{"n_layer": 13, "d_model": 512, "n_head": 4, "n_kv_head": 2, "head_dim": 128, "d_mlp": 1344, "vocab_size": 50257, "activation": "swiglu", "norm": "rmsnorm", "norm_place": "pre", "norm_eps": 1e-05, "positions": "learned+rope", "rope_base": 65800.0, "rope_fraction": 1.0, "qk_norm": true, "attn_scale": 0.0884, "bias": "qkv", "tie_embeddings": true, "parallel_block": false, "init": "uniform", "init_std_qkv": 0.027, "init_std_o": 0.00529, "init_std_up": 0.027, "init_std_down": 0.00327, "optimizer": "muon_variant", "lr": 0.0129, "lr_mult_o": 3.0, "lr_mult_up": 1.29, "lr_mult_down": 3.0, "beta1": 0.93, "lr_head": 0.00534, "warmup_steps": 40, "schedule": "cos", "final_lr_fraction": 0.1, "batch_tokens": [65536, 131072, 196608], "seq_len": 1024, "doc_mask": true, "train_tokens": 502500000, "steps": 4296, "dataset": "wikipedia_en"}
MLP neurons of a small language model. Each row is named by its layer, matrix (gate and up: input weights; down: output weights) and neuron, and shows model dimensions 192-287. Each number is 128 + 32 x the weight over its row's rms, rounded and kept within 0 to 255. Numbers have three digits each. A neuron's up and down rows have the sign that makes its largest values positive.
After each neuron's rows, "fires in" lists the words (lower case) most often at its 100 highest values on Wikipedia text that the model never trained on. A number after a token or word is its count.

L3.gate542:092156139150143140106138117171108066102138102141142176054109075161081145140140166097146162111148139082114133158194091114135097124122135118128137110176084097180120141135227090127116109104133144068143152150132124135175125113127118157153161158133092117130195203107121129070143157109091062127
L3.up542:040066123110086153109069139125156152134119172113152158103155051090123159117126104158127089124175167130114158140127130164151192121131156120038126135145106105172161153093125155168149116123135086143156197171183108159167168169089138113132182201128144180141132168147138116116153109070199081126
L3.down542:158124125175158140225143086170072209153089156164098108104126131146161136123125114170100145170133142089150136090114087157108158123190167049093149134122097151158147197163131123072129103124159138140183091125145082081073181155157104101129123155118193140172098107187109162118128111148171145140
fires in: "the" 35, "of" 16, "percent" 5, "all" 4

L10.gate932:148116102165137090166090089117107172089087117142144170122135111140129125117157062069082146155162108123068172090102116098090156114173212061136144099133151084155119176072137144124091150141111109078152130088139129170104120081127128143140135097147192109191180137134156175114088152080133184165
L10.up932:073132134101142062122173117110121079127146123130097131155195114152126102128205124117100122164114120163085162130099076074126105131157121147196102086197136134114099143096151143139143133069149091132153125184168107133235159125124104155137121141105178126091068116172144171126126120107119115052
L10.down932:168135158133147094134129136076137108146125133079095131152139069146149108142179144132117167066167119111097119117087151172099080080137145106162135101140144131107104188126138102149151129106126133174171161072139095137106088175127131145101144114126159107086085084094178081099081105154059095144
fires in: "of" 67, "to" 25, "for" 5

L2.gate401:165120130192055125101092140075114097117129087078099082112108144095073133149128068090116103125104088124138149135124089127142120128145100144063170105170079082145045151153160107106118136179140048135051123184123107132046122150126101093152152172147135134104122058116138084152085101139142115140
L2.up401:175127131128066132096117124092135095106088161092183122133082111115103117112136093135138131202178172114140143101159092172124124152090123125076158128132165157208200130221154102097164118157159073126153128212180143131110181176118154100154087131116052117135104077131094149057083142115132115136
L2.down401:068114136123145116135163118106113118133066085137120097085128111180114135124168134130149109095143058101116180113145102210115141082126137189117178166134112148105102111152112153121107178089172099104086139157155108112106145121090099083105135156116079140084103092098103076197169207126193128166
fires in: "or" 35, "is" 23, "can" 6, "be" 6, "not" 5, "are" 4

L8.gate870:072115136135095156132154198141082201102101144174134111133136127146083066164113123135060081154146076144097218107143122132155188175100145139106115106113158134137086166156148122121089152144129139086090133100141131138108105111146135175075151121148078117157111136192181092152085173127131111164
L8.up870:062069142066088137102131136147087139134101154204128168125126095136101078082139096130059083122147062118091132026141040124153098153133121080124195138123144115130126175112176057107071062115112063129171144122181113154112079113150144132125134155107109104124150120185119127155099182106157143105
L8.down870:110139137103088182160099131133107171201146142151121129152118074140136128118124135135119216116116167169071101108110137164139118152130054144097136121122120155135064160113151142140102094114124178132162146195111125135118114135157118208123093068192087118130102125119141121195111100102069132094
fires in: "on" 38, "27" 5, "1" 5, "8" 4, "23" 4, "28" 4

L5.gate783:109116135136100055112131130097129077124097119151131179132105121124114091117055137134173106127228143164171125120125103179112158131182117068138136116141092151143118144101169165146122178139187080122113160140118119125102112157132120108100132156086095114104116133114170145158117110091158128149
L5.up783:166110155161110103113121126126120103156077099096114159079129099143054143142138120136182157163163212132176139141099181141128117073196069093156143109159102145140128170047140129121132164115119085140160139101107122105107058113079126074071155161114094162088104134114132103149126053119138123115
L5.down783:130072100155133143177126109117096129094155121153124141102137130142097189155109113090173117149093106160106122124117125164094139075114120105147127163102094143133146121118131085105112156120102144108113127099106094146078108095139093121121149121144115105112064088112101133111130125112122159181
fires in: "he" 35, "she" 29, "it" 18, "they" 11, "we" 4

L5.gate277:137158101098153137115128086123123121126153185145136071130135167163133090149038152095133133118140146125181108174154162141119057134161043144143169118082175055103132162112078113170064131160095178113138149131157064125138127117107126168073093049180144159154162091124097138173140117170125150113
L5.up277:122132140179113152195129101090115096104119144160131121174099090182102125177086194108165147123128181148097182143089116050178109165157080132207125109124161126162115102100157105133120063123123126179116158091181139123093152137121128118090104103150084099182198129135121182168100084082147147125
L5.down277:164144150103051134124086126104172135112222145159131177168146093140115191123122148097137160132100115172173111137128127135202129143143129138094144059124210068143140130167113137174158115087156113109086102095127156129157146114158152124138117166133122141106148094157115147146168068123100126071
fires in: "the" 32, "on" 14, "against" 10, "of" 6, "about" 5

L3.gate28:113096106090077126169161128144138133091105141087117103133143148102092158082139228131130133112137178110103143116129092130118131123155130074118138086091113165150120142134154149128152132107173121164116145117142161181108095182120166128072207061120118101103161111130096128123150113081165134114
L3.up28:113120072111124106178147130067153126090115116073064083116161118167129122146123151120085101100076122081086178126123094114133167083116108123086160112142182139145100132172103124071189201168094104087059172085123166122152113131169108159119175104100095136095169075126141087107147096113152127189
L3.down28:164116170098115158150136172123116127162139166115153111136178086116085151142084163172154089101110063148179146086076149152103144079048133090159130113053115121176180113179117137055127123101153112117156152148155154102132120174070152176163155158058167098138120124133189111164147155112112099139
fires in: "the" 31, "at" 10, "before" 9, "after" 7, "near" 6, "on" 6

L2.gate942:190148091097143118126080118108143163162127175191123185119094120104115145062090099117079097187144113131113143158155152125098184178134147137153147132150107096102137174088135104081116168136107107115155142122095132151111153072044140099136186117171066064145097103130127154183130110199104117144
L2.up942:142149165131109139134106099122142086104204127152144181124117195149121108110141094156116132172141155158163162219133111141125064114174130122146144129078125078160170203068145136158154094121056114114119129168092102190110225173087114094159168093070153182134029143137140144142128146163080120053
L2.down942:121061132130104166145149119135116154103108156138094157124121094056141111096173094145140114092155165086157146151112166160171102121140096105148141147090099166074123111067084115110153109136150156151138038097062130170177130132109124118201155103167114171127104138116094076147113102122135129084
fires in: "also" 47, "alongside" 8, "with" 5, "increasingly" 4, "as" 4

L2.gate1138:147137070117142123137188120123145117090118128131137151119075137134104149173115139118108090143170123188184105150171184103089122108142107106140136127148108195124148090123110130113097111131093152097170148106116062137162130139075114156147150187129129169144104186070120172215109213096152161146
L2.up1138:097093151114134112119161070129152188113068169121151113076117065113112113177143170148116148127221128102102193086155150084115074187179160136101180075207155116123173095096122125117104148143097097158180130073131098151151166175096110129114163130132105137180197157101157126125063148104146154145
L2.down1138:054132132133139156113167101057152134192135115200053087145124152126168175189149132148127082145096182191137160107142181121133138099181087136115151157191130097144201138065149135117110128107109153097149098122154079144112187148110099140149113157153133136099234193173101106194112132141098151115
fires in: "of" 37, "the" 18

L3.gate622:172106105097156115168199136141151124110153168107092151066145135114150140103131110115134130070135157111111131092128112080099093142136119125091162099158124127126098161162150151130104147115101136147093140127175151169154192094148171092150133137141087109119121080154087152130183062247155158120
L3.up622:110092085083154125080113128065130090153148160207103180059165097122140120149150110160156141129138122111108137124077090113114089157175147157197080107134120120114103138128122187065122140140116155132069140130141132120175083131176080116151140127169136157107073129127114099107170111135152092159
L3.down622:073134130125163136145172207104131130153177155127130099124134089088162201145182135115121108122120143127083106074173131104140162139128188114143115168157162088093197096096105105131159156153141137083105147153148147168136167106134117063148137064120158131042148153104114150121152071134150106153
fires in: "had" 32, "has" 32, "with" 17, "have" 12, "having" 7

L8.gate215:122171109123108128156154092150130168120120161147172139186139138195145154151083150148152125096133117163134154161062113111103151105140166115153098122129091144134149076178126117155122050103159056112152102138142117178100152175113108132155097118060134163112194141120130112147150176071053154124
L8.up215:111114072181100137153131138088064132128087100158152128085207133118120123123111139188103085100112128175100153144138160105165115173140123160132194084063166152093106162137127154135123130057148132087186110113130074174133063154072131121105148121195142066139150076114124190079060106123098106099
L8.down215:137124126129170134153143156134132085141137143109122130100088096046097130084128162102179128134100175150117126128085137151141123110112097101154091099115174145154154112145144135116150132116110132158152107145105139192139148084127153162160115168122138116110151123154119136163068121084125127115
fires in: "the" 47, "a" 37, "an" 5

L3.gate405:153117086074191138142119137146086100062122180105175109137054176101114144122097144083172158205117092113142123113146137105093112143173118110119115153126098151129127180171080100124126119148073107102139120154095175104073125092074164064081115098158105175130143134140126161118156156090134064096
L3.up405:147136119094099113114117128191068128050106191133086098116125183150145182190079093109120103126141111165127137095157114138097134076154104121147200093092119120127124126144150082115141162163130129105123118136104090120097111163106104130144094051122108106133140101133138115172120148155084154146
L3.down405:138087108127149131111163131121141036111111116149140133106106132122153171099127128104150106106127161153141185080150136150123154056102128133181135099137116134134158096116138105124132105112061139221087143142127145124100151106115123102113161149168108138167139105150075114164068120086145105118
fires in: "the" 36, "described" 6, "it" 6, "he" 5, "they" 5

L2.gate567:146055171154107129127119167107165123110084088100132116133150118095100150171118172160151093107096175130067102097128144152071080097085152110157119107139141150110194161044122099125120149110138187128141147173139089150068151140086169078061140078134111050084124174160100115176146096174125121142
L2.up567:135121180126151112130119094191210215140159094104090095118170156136161177142069099156150185184172159152126148186108126138151198122093096206094164113113153096161060154154145131113132197075076102045143120142140147099123117115119137067126118175128114149087115095152117071151182091131142182131
L2.down567:152125127053121152138148152165117133126161093144201153089093105110100160111077100140127099135121161098127224144124118173181086160117113126092103143080135142118086089148166107107164101136142150168102164136117219146122134132101150175136083132132108083061064088134157097132115092166098124105
fires in: "on" 35, "the" 27, "november" 4

L3.gate26:037119100146125092109141130096177117072107145096156154177132148111061127099135104084105081140162112120127159135137128128133090131134102150108130139118128141094101109118075099136147154111108098130088164143080097087146115127122172187119130098184105134158145119141171193078145168164118117146
L3.up26:202130139141135102153178143087145138131139112114156050155112163051159136116078115166142153147112174131115091124153095126110125183151075118084133105171109093114103185143097114105104132146144143127088171148178129121125101078167093139116083112102112060117152113137141178154151175169180134086
L3.down26:083143117092160093110104096145152085162136130133135160142098098149085107154185140181159146169147118125141072124105138136154131087134106125070188108092160092174122131061117139121120109121123121123117155137166095137160107171090089142166042125146165111140186083125128193174062170101031149109
fires in: "of" 22, "in" 14, "openmindprojects" 7, "ballymena" 4, "ivan" 4

L5.gate666:078148093083077212105113121095149145098188153205167092157129146174133129135153104091180134126116125092093154107128182086166126135122178143111125122167090076134149109108142134145139195095203164096112171096107123112185096064147097162122103115199092160063121140146119139095167134136127083081
L5.up666:114098110111108180099111132125155138156168057223119069118111121136079139147136153076135105146112141106087097103111180099128119131158109096128134053143092118127175113169187124153189147115144157088116102088092164101180072144167123170116110105185147153042152106149143116153172129136124058138
L5.down666:123144127132105123094111118180152130077109094128186118109159130103167176099148129131151129156140145135169151124108147155182121129112087122093175106121109095141217103165068090134096070065110085145124089178111136097105152141189100131104193129142137080111068185122179126126149145152076101083
fires in: "16" 16, "15" 13, "18" 12, "17" 8, "september" 5, "19" 5

L2.gate284:112082163192127097121103145144098170146154227172153111096092081092157175082099176078107145157186065151138149094154159177120105123082107121013127116171110176152106116128134123108152156143186115165191139132140153104090094137106108162128160149138101124099126153108144076165099034166143113096
L2.up284:113156142127155107158123119155120165098111141124113128194102097159162147135107151018086151114159149130133096093110125168169136075115181128134104130124135098120049098068148159139100193141165111145154110077104064104083148110132135128154188057171145160145089132113174123074135119151190121137
L2.down284:153121125173078184129111172157134113092146142108133087213080145098162092126093159162150100101132145127161102142148103097111112148143178120168157170096151128127105067088169118160102130120129131157162067103106166134130089127144153206104102081174091140098138116102124094179124119231129075161
fires in: "that" 17, "they" 14, "to" 10, "the" 6, "as" 6, "were" 5

L8.gate129:113174129180142127112104149133145129078125141113090109131107152149092138124163096113078099136157101107188123139174122098079157099172115171164169097127114083200118089114129136172109107149131142118105162130099118145123079171052142132187208063126123178120132120114114137162095163140116079140
L8.up129:117133139139158113100196073113181080069108138144105099180127082069120093190123175154153129205163058119164129112121144190097138144087108146114159105126126142119097105164152120205153082163155147103169147157163149087132135152177167164127130151097128105219086198109135087140115129150103104092
L8.down129:169172156095111178154104166146081162139117150179129174137117084145192146125122215135076137116125069106146107122161187163078141062074146133191173135151094118114068169079148161116123084137111142167167154177138116087178108103149154153158092115125191119112106185115159095082109115160104142142
fires in: "from" 20, "of" 19, "to" 14, "in" 12, "0" 10, "by" 6

L8.gate441:086196168117170132089170112127108133140115125115128100164088114094134130114137125111104191130134103121127154133158145082085145099121122125085106142167111145112150114146150154107116137124070082146106142080134182130120142105129127120213163137140070121148115110101164166174119075100127185122
L8.up441:090101141142138115123125103129181110171123132102162099129156121136145169114123113128116067143086107139126123154093098155187166127157138088137130121097155110124119103119107120142073037097130126146168144148123108202149080161084169134116105127170138122147106146138133131106073106084109125140
L8.down441:116188170127151142157145118142082120119132127148114125156121129135099072124102161077121184122160083116095156127170127060068104088080122178126155123116100126089149150175161123070150165149079118109076137100074144062079136080153121117184140130152126173099143097070127132148163096097148182132
fires in: "an" 88

L5.gate948:110103092197085180162148121117138070127137114123046170146131074108105115078110129104121079138132145105077193159106103117115143122115133174159140102096162101160101174120121133133115144113143135074096095158152173127156103097161087111143171152116099075156048118143122134131135083101157130148
L5.up948:132087123120092095164178130146128186162129153145146061124174132158117065097139191155064156148123106087135127145123079114120140144114061096163094201095108149116096152162125089137085130100171157086126092127137169103152177126086103097202230144099149126130110145167158156158145127150117145107
L5.down948:113139158129132147104074142171106112160150112165090101114128045155108171097103157183048126116101150048096156070184136131138184118142090164147135166093096134117111154101089142104112137102135129091079095174135133141106043151127159089090146173088117156076131094096076139108218068106116140061
fires in: "for" 16, "provide" 13, "as" 12, "give" 11, "provides" 9, "a" 8

L2.gate1323:140082068116135089045145138072143064121137112164147167108074095115093114071161101139099076141100124119146150122165169130068158131160122069166087113177133151145169135110082100124136157180040131132140134120111131127116104165120119130106040198131152162120109150123204137141143199167127115117
L2.up1323:142168107078137110082095103140138096035109138086147119087136129114106111145119122111152111166181132102132111135097169124042137165204124144143075141178159126120127132077192166140103126140104131129174115119120153147133107145141135130120150140103148107150138161078109166178134098161148130120
L2.down1323:059093110091051160142190141125171154170137141115099225108174070154146142153151140122124116146212122143146173127164111103123140162156135172160112093180143107113114122118186123162136149126106157165082102124203100137096144175094166144192095092106179148098181147115157120174143128191126134061
fires in: "the" 25, "with" 20, "of" 16, "as" 9, "this" 5

L2.gate907:160108078084118147122132123195134117127103102123159077147117101146176155151139160121127129131111138122131109136151164100083091171150182119079113134105143170159168171184126158142184157157125142155102140139176131056057099199090227118166121068108156094113077143085137114126084164180111159102
L2.up907:101155195070130172124175132128122110099125095143164125092098141070178105197120152128107114118108152111122101154118082112209128074132126167122051174130116055145124148202142133106126110129210108164117162117182143108099076129040148134154176109103167081154128124110114165168139159100160162152
L2.down907:198115105040130136130165212136097138135201149146131147156123118126150113156109180135149117143092171118159135065220158149150176117127107127067123113105088173133145076133128129131149056139125132149186178098104124141045065113099112136085142124141141069114170110122078148053108117129088086160
fires in: "at" 32, "the" 25, "on" 19

L8.gate31:151116082129088150127118178170151095126121147134178156135055086111137146167137121128150103161135106154157136120095135171042130148137116146105165091138102157095078152166127153095134179167121062142162170111114117164141131128119178119147111046120163102056153107130120126195142204156149167144
L8.up31:129113164084149095110132133128128112120107136138139148112053109093144165117077077080164133117061107144104119143114171155096137105134137176132149087134154168157138100201097102115139200165174102134106175122121105121136106155143162092114137116102150105073113117159159127152120150106137082099
L8.down31:113142128113106188138203069062125090117106058116161118130155149136161161127108156131129141110075105094119167116073149047161138160146110140121146142112124038099120168157123157140174087115127128150095143089125117160145130082120111102087142146154122129132149095079093133154182160162108189166
fires in: "is" 28, "are" 11, "were" 6, "be" 5

L2.gate1125:180086107162119048123155142097116118154121127167134152099113142124106139142120176121127107182155117130224153132171145148117089100114160098121120124152097090148149125152114175129125096112107123137124132142154120100097130102151106141110085129091188105151121106074128139076154152093126162176
L2.up1125:164053127037116147186131109149106141085126148183120128128131101112206110099128151127092078204142129159182169153108111144137136109149141128104087113079138072092171101123155124105122110130162065143131173121154124093100158131154151100111117169149151058156077066116113127074141176094135134119
L2.down1125:130126115164134141147119138079104158139154152110084124157162124070180160176142095185078171117142065183095108109146137167104158125162140122101102118132152135148126158171143143119173161126137045143140126156173136126135114148141113062132146100133140177166112088126094031150169135129108150119
fires in: "not" 11, "also" 11, "be" 11, "often" 10, "sometimes" 8

L2.gate1057:134144192141141098157133108110150124155099138117133082130118163128139146114062075157156140143163073144170071188121063134143101109175118085148152138097094104159121107200148241102114109060112140074167132145107086103090091146144123130147119083117143128119137163153185171118103116144126163103
L2.up1057:070146157126130118154143145122116101154132139157071142129122103178191091210176109103104092136144149152133123112145091124158136152180111192215059098125154068184127154106134159071138174060108129133114129113167191103147082118068110108158084146177113141097155102148135118165113148082136116060
L2.down1057:083101143094146154096158140148078114142147119121180139134088087155162094120143173111102148116118121144097148124151139070100100112148143173116106160182132110134151131109160122076114104136123100121099129109116131052080091109080131085190114101119125110118135136108124206171105101092119173120
fires in: "an" 60, "ana" 4, "anthony" 4

L2.gate699:204088105173160133133156108153131083094118182133151168117079175119116121145139115103118130187118113127155095128157121050144193081141116111138121071122133162150194128166112133140109153125228082077093172131175144123093110116092154111193071178137082139198133115159165153147108183109127146121
L2.up699:143088103213091063146133115069125082104145137132182132133154128138131095071202148147113105186126123082091121115123129129153125125152107131090133092124138174087129133110101138187181110100144156138125146134124176163134120114127134155114080168139085060162160141085134175164098146106170093196
L2.down699:136079171127101136097052153146117126130083117080126124165121096181085227170139101090132122149192139137092111134179178106138138179131108165129144116124121146153144096122148152169107133138133135122121151116104138110191148117110098152151174141113156130137217098146061149196152116112098123144
fires in: "the" 41, "his" 12, "between" 8, "their" 6, "both" 5, "during" 4

L8.gate615:101122106083132179110166110134138171062133105125144147155153145174165155154163118089132170208141093088168122124101089116123157144120078117124114127107129070057140093171152115132090149058143146103101101074162122099143118177143084179121097037141129137193061095112158147127055170139109160134
L8.up615:132122132051109141073142130092169156120106102181111103147134123154112141171085110068109172073105106101082160112085073174170142069147125066115106127123131071094065153153193144093155136083142100070090163085102124148138086116088139100142096088139079079123081109119121113115095133148157162151
L8.down615:130165159090118103105105166115126139131221150157158124160092085144133159094129132114146118128117093134088114121143117095179094107121106109091171158089129094141156108123125183141078111118139153094141130121117184166169109127153136165107134105121097131121154110146199136101095107065104087119
fires in: "on" 44, "in" 39

L8.gate1001:147117104120170161110146069189100091098166109106075074132128110139141107201063098090081058142143162102147133096088113136121110167141122160126167075150121095111150087163119107152087124128060147118188163142130161096121112106133174138128098102132188137173150099132120132112145088166155107116
L8.up1001:150115113124120153176094120141093129092159143103157089086031146146079078156151132184083087091108111081170115110131135085148153118129158131152162069202117130145149098046070141123173158118129133140108136194118128136138092164106116138081145129128026079164108104087173174135099199108170147120
L8.down1001:152099140138050143125113164200153107146158099169144126035082121176129142106145111136112096113157188121164133072165128079191146150090141144115145095137128083091153140120166128050110172124101148125103110191180144138110126118055159088162099193127070086094133130115111130102146159146092161167
fires in: "in" 80

L2.gate111:125147075176108143138141140135116121078155196108167176161175112147070112164142142140164090094160102143087197116089110148174124121077137110077120132169116085191086124164154106103098194143119146145131189137180122126116128137096081086187178102128048102115108156125163109161125105153121160050
L2.up111:137138082171165144109158143149059182097123134098157179178119114099112130144149130098164104092115128160096171118111155129179119101104104125146106114178148116127109112086074115125063155128094156155124148092101168160133162145082117072128189110198115117135083080095071149142145059142109096090
L2.down111:082132160102121138115161168142164124108096153064132123176120094133093108165128142126080092072114107144165136151138117149163133086124180133114107101078138139110145156178093130072116172163111184151154156142104137110114136105100128110125089127071124134134153131129089120142159143120139129186
fires in: "the" 27, "a" 24, "as" 15, "named" 5

L3.gate125:162092152177168085139142145069078152104088089114161137153129097101121128111099140053125081140138105144120165179126165114134137086103085149085086123179106099158108179074101107081131167173159125152075105172100127118084161173123130104145186185102069100126064142142125091146073120183173123121
L3.up125:136104102155144108159112135087141159107057154128115134154112098111128157123102091171092174079098107108122161167129163150151148078156136175134108160161082152159139172129107120063112166167113147104145142225125117122104171119163138081129084144152149140026053160106110093123120146094112102113
L3.down125:083156127173120086116109129155193105127131088182102115143131099108110150115135136102165104162115215128107167152171092137150155114119203154124104168155070136169134098115119146127092233148114123143097060178175151131148051179129143180163106154087068173108146157150108177112079061115124088062
fires in: "as" 61, "the" 14, "a" 8, "role" 4

L8.gate1287:105087071136168110100115110082122118092173135161107180132153136078178150152132127119138173114170152131148135164109144106114158128119132091176113187095181092201153185094141163184158125122105087097144101144161149134141117188148181175119057148084044118069236119122102120130112143071101095137
L8.up1287:135097051123160137140100103102138139144133038158139133091103115134155165099096085179124134190119090148163136111168161127168118134121068116117064108108084125092135126113092086147152097130127105099124106092169145164083126112136158200105166101106144103134163059119103120128129153158105119098
L8.down1287:152159184117132134152155143099135157111145175121124142107077108112108135148120174036165173130180157149119122156095156135107122084115157118149211093143169164114174194082142158173119150088130133126164088106139042091132160157175136106082126218122110055134155126133117151151124097115083138158
fires in: "the" 52, "of" 5

L3.gate288:131180112177130107099175110173144143085139148143172140194090162115094152109087197176187159127147111145239112123150097123171187137124131187116114178091098089076112157055155171107121140198189159100060157123102112135141108186132126090120127181106142111176189128162151116144165122103162124098
L3.up288:161134139152118135113076187114094096097126137200155105115111095101144159157133119104149128162125061170114132138160161110142115140196116072109102035168135093124115135157143174149094193151065086097115158129119120099177125173118109027125150146173119109126131147131131118150144166091125155143
L3.down288:173147160099122144118155150154056121095096132061114111122123100116132120117118125123142068120112084098141130134101176133063178089074168101099112111177134104134122093166125153146094114132085116069126119121089139100065067078148109137150107125109107136123139061115070094096139117069077122120
fires in: "she" 56, "can" 11, "could" 5

L3.gate803:144129095115177060120182079114137074086135134099096162075088082125068136153131093078152113117118094122138079139141163127133137065105102085077114142095087184099156109113149135154115138144138095146117146155120170128203121134121132113132138103092050155173159132081163182175131159141143077125
L3.up803:121083115185140141132153141092167118122123097120105158128136134144095093181130138079152166107145126166111164158123155112145124106169091133139140150108115155150122163108130129184212136160143174160139168142105109091135120133071155164106112118140065120138095099117079114175082127093136152094
L3.down803:062083221110145125153175152139169167154115142171130108144105125180162172132162159090186116100117182187095114151137160053088135182186112125105103083144155154091109103197102198117100153140149140163159133134118152079125103119106104098071083140107135124125194143156098090115145073165160157128
fires in: "the" 38, "his" 10, "their" 8, "to" 6, "improve" 4, "on" 4

L2.gate1050:109088095104151082092147146085085134130151176152156129131123064098184148167149146110162122120126125083129115116086100154150176191090119139125107185121145150070144153171086176127111143129121115197122159186149195116080177068152076128186135179169099087115139139127161089117130153100127164173
L2.up1050:182153130156137114102134142133145124124129130122068118146152105131150139163152156147112151151155102172135145102131118171134117226095113122122095080117166141171194162139168152113100136131121114112097177132162132111117187076071074112153127188158118072111125135171171120108152123163121178159
L2.down1050:119136134149167089104148095098091082141124151165104134126145119113105207106153168108131128075171095139087169074127134136082121131113163177106106110197175140106146120127107117142107136115132116118107077142184114110098158045119101100153095111119157175097185124130127146143177161081127157119
fires in: "has" 29, "not" 21, "have" 16, "been" 8, "never" 8, "be" 5

L3.gate323:161145150097092140101117113032080062143116115136110151095085206110160161104154095164154106096106125142160086132061057131133131126118168175123169097104104153129115093145159105150137150122082131185071181095114138158144153096096085117187123117094128107115062138169120072109114128094162120122
L3.up323:115138130100121118119113150125119170118131110098106144146151177146119140129188172137105123111151131166119120100161112176128108143108130120089168152143162098167129172100116144098111112168067151138106202139141160118103162146104130095170140068103101171166110087118119094153126143070076130156
L3.down323:091202121111110100145071157189197155128093169078132141163142196145066105180111095103189148095125145136136201116193151189121135097127117164124181168137123135171160094122110101122107168134129166168055100124105122155129111132069164185127083133106140105155153136104104148134115131145102134109
fires in: "a" 13, "considered" 12, "as" 9, "team" 7, "him" 5, "be" 5

L2.gate984:230113144131143090137038127147154174122113123117121129124093075152130119116146128068090125187093129115106150121165173158120125102148146113142128110154111163124118135151146129116133099113112146139119139108156115131111087082124071076183111147120097064129117178159199101201119167128148094161
L2.up984:119083122104137158126096094151131207063085174105156108110118081093129162118168132111141155181112199147068135133188111230091141141097141186091139060116041112132063126134106143138136138107051128115137178152146202147138091153129118117136133132140113142197134163061143118135127100154126095149
L2.down984:111084178149144176070172138141119172160144121047145119200111063134163146117123141083185110112207087123129121163131214119093137121098139113167126106122113152055136101178119153143115114155133114149067137132139208144095107107120173159121134089097116127119163135161181145178104094105110087085
fires in: "his" 31, "their" 19, "its" 18, "her" 9, "the" 7, "until" 6

L8.gate1129:104133120133104111099110127110109227155128054161114099121143164159164125089108137108108093146104136104123134135129113113136142188087165146163092097142112127115101107112107111102074113090172136133104148108103082148081132096105150095160141155088168160206125139122121174113081124080165131120
L8.up1129:096151121093121132157130158070104182187105160161080164154168122105115145101182141030076143125099137148171092097117097109164104125097142082137098102082172085117114204117110119148128127173105202102180112134124069185114116085133177133105148125151120082181105089154122140106134070131115116145
L8.down1129:141158093089167093135164150082136115082178141128145097153092144108116105073138174150150134112167104105064128120116159086173155170094137142143110116101181132175123126086142146165144160178143129178123131109127094159118088082147139120171152161158107125147152183098168127128115153098103064173
fires in: "a" 36, "an" 11, "be" 5

L5.gate8:139091151172104139138126069145162120135113136073099160102099147148091229125164131140099119083135150123123116179141140125173113090161132158159135107117118092159102133083095151149119193119131118136113151154122145118132110069142112137107150138169089098109096105110135150158096178146063098106
L5.up8:066123138097151113092160199165158110109141164130139084193167103113150131158135137106165086094111164183224131140136140093099182138127126142115130081127135107085131134124138146095123164116149162071104109109100147091137150077143088172105161091138113072142110137131139132105120116159129165096
L5.down8:122117110171097120116185113159124093149175179145135162134152132157126104169159196154071186081119138121116159101186112106092213123119122153161127143125098119125074160023109079099160160117142099072153129175137078110138125088138139083144069133136131126117194189148051162126121146120107170138
fires in: "of" 82, "in" 15

L2.gate194:129134115166123083110153087135104145097143136185110160125115141167167106158135134115112146067115170120114063128138157136110174125132087107098107188115113109098105088133113151111109176113104156116171193121124102100141216097114092149136100093134101125116136177085148163172103121192128183092
L2.up194:111109158100109107168174123106097165079112113226119107158149103137102166145143165157067213121155154112168101084178154125126104107105073079104049178103084127080144121101157130134127115066088102028150152135125168154093116124139053109175106090129108130195114115141086104101090101076134186141
L2.down194:113119206159174079124106155100163135113167158121113100139142210133174174155143152101103153093094162144102134064164116146146145126130119174160222085073114081109165110120117067137142138096138155169161125121128137121181118112116097142117071174161172118176117071121070083133118132086169122147
fires in: "the" 22, "to" 14, "scattering" 10, "on" 7, "a" 7, "with" 6

L2.gate555:150080117161173157156145113126152122104074124147114131102138149133169086147103141166060193063103155074181145130119124065129121085171116086116134093125148137204192083109155099132122119127134155120146158149136102126097182130183129143135170117114112106056132161121114141150083095142132171127
L2.up555:127156078121163139136144151165138136110049119141140084193185184138119103140102146181134180095127119102146196164137129147117104081154086111090079137099167146165127156093093093134166131099158146120120175138163176099146142116126082095147171146121082201150087118121147081162070137108128130159
L2.down555:139100115146051130128126122108077170107153094185146117119128142093129155113134152108103096150088112125139123143092134164164117159139151107091099106150060197150087133091157165126143141134159142142135055169152142094107174180176140121195103171105115128162117193189121152076145157123141183101
fires in: "that" 42, "this" 11, "the" 10, "those" 8, "of" 7

L3.gate865:169145155120156101144067123137155144119105174130111154153086129148097118196176099084158165145089127151130198082110124155088081169166159151131138124105102107167104115192146113062182137184094105122123133112160148148102093103168130096167142170109171101145112143117122134151113180147171101079
L3.up865:134132120138123071140134140133139169111057114150103153150074105177094130087043102104162131196150081071090162158120107181138163157195117161065121160193091161140087130094149163136092136081121089180150139128101114110076085135156138118139146138112102146123108103207161113136093120140126151174
L3.down865:127136237096120161148166195147182094104131152107141111149144130096106129136109125127088116101093119101111148121122097141126148135138141155083157116136126138114127113184113151062106115123165165091053134145131137127129131120103145163086080154102147127111120134122148081155127128110126104153
fires in: "is" 62, "are" 17, "a" 10, "was" 7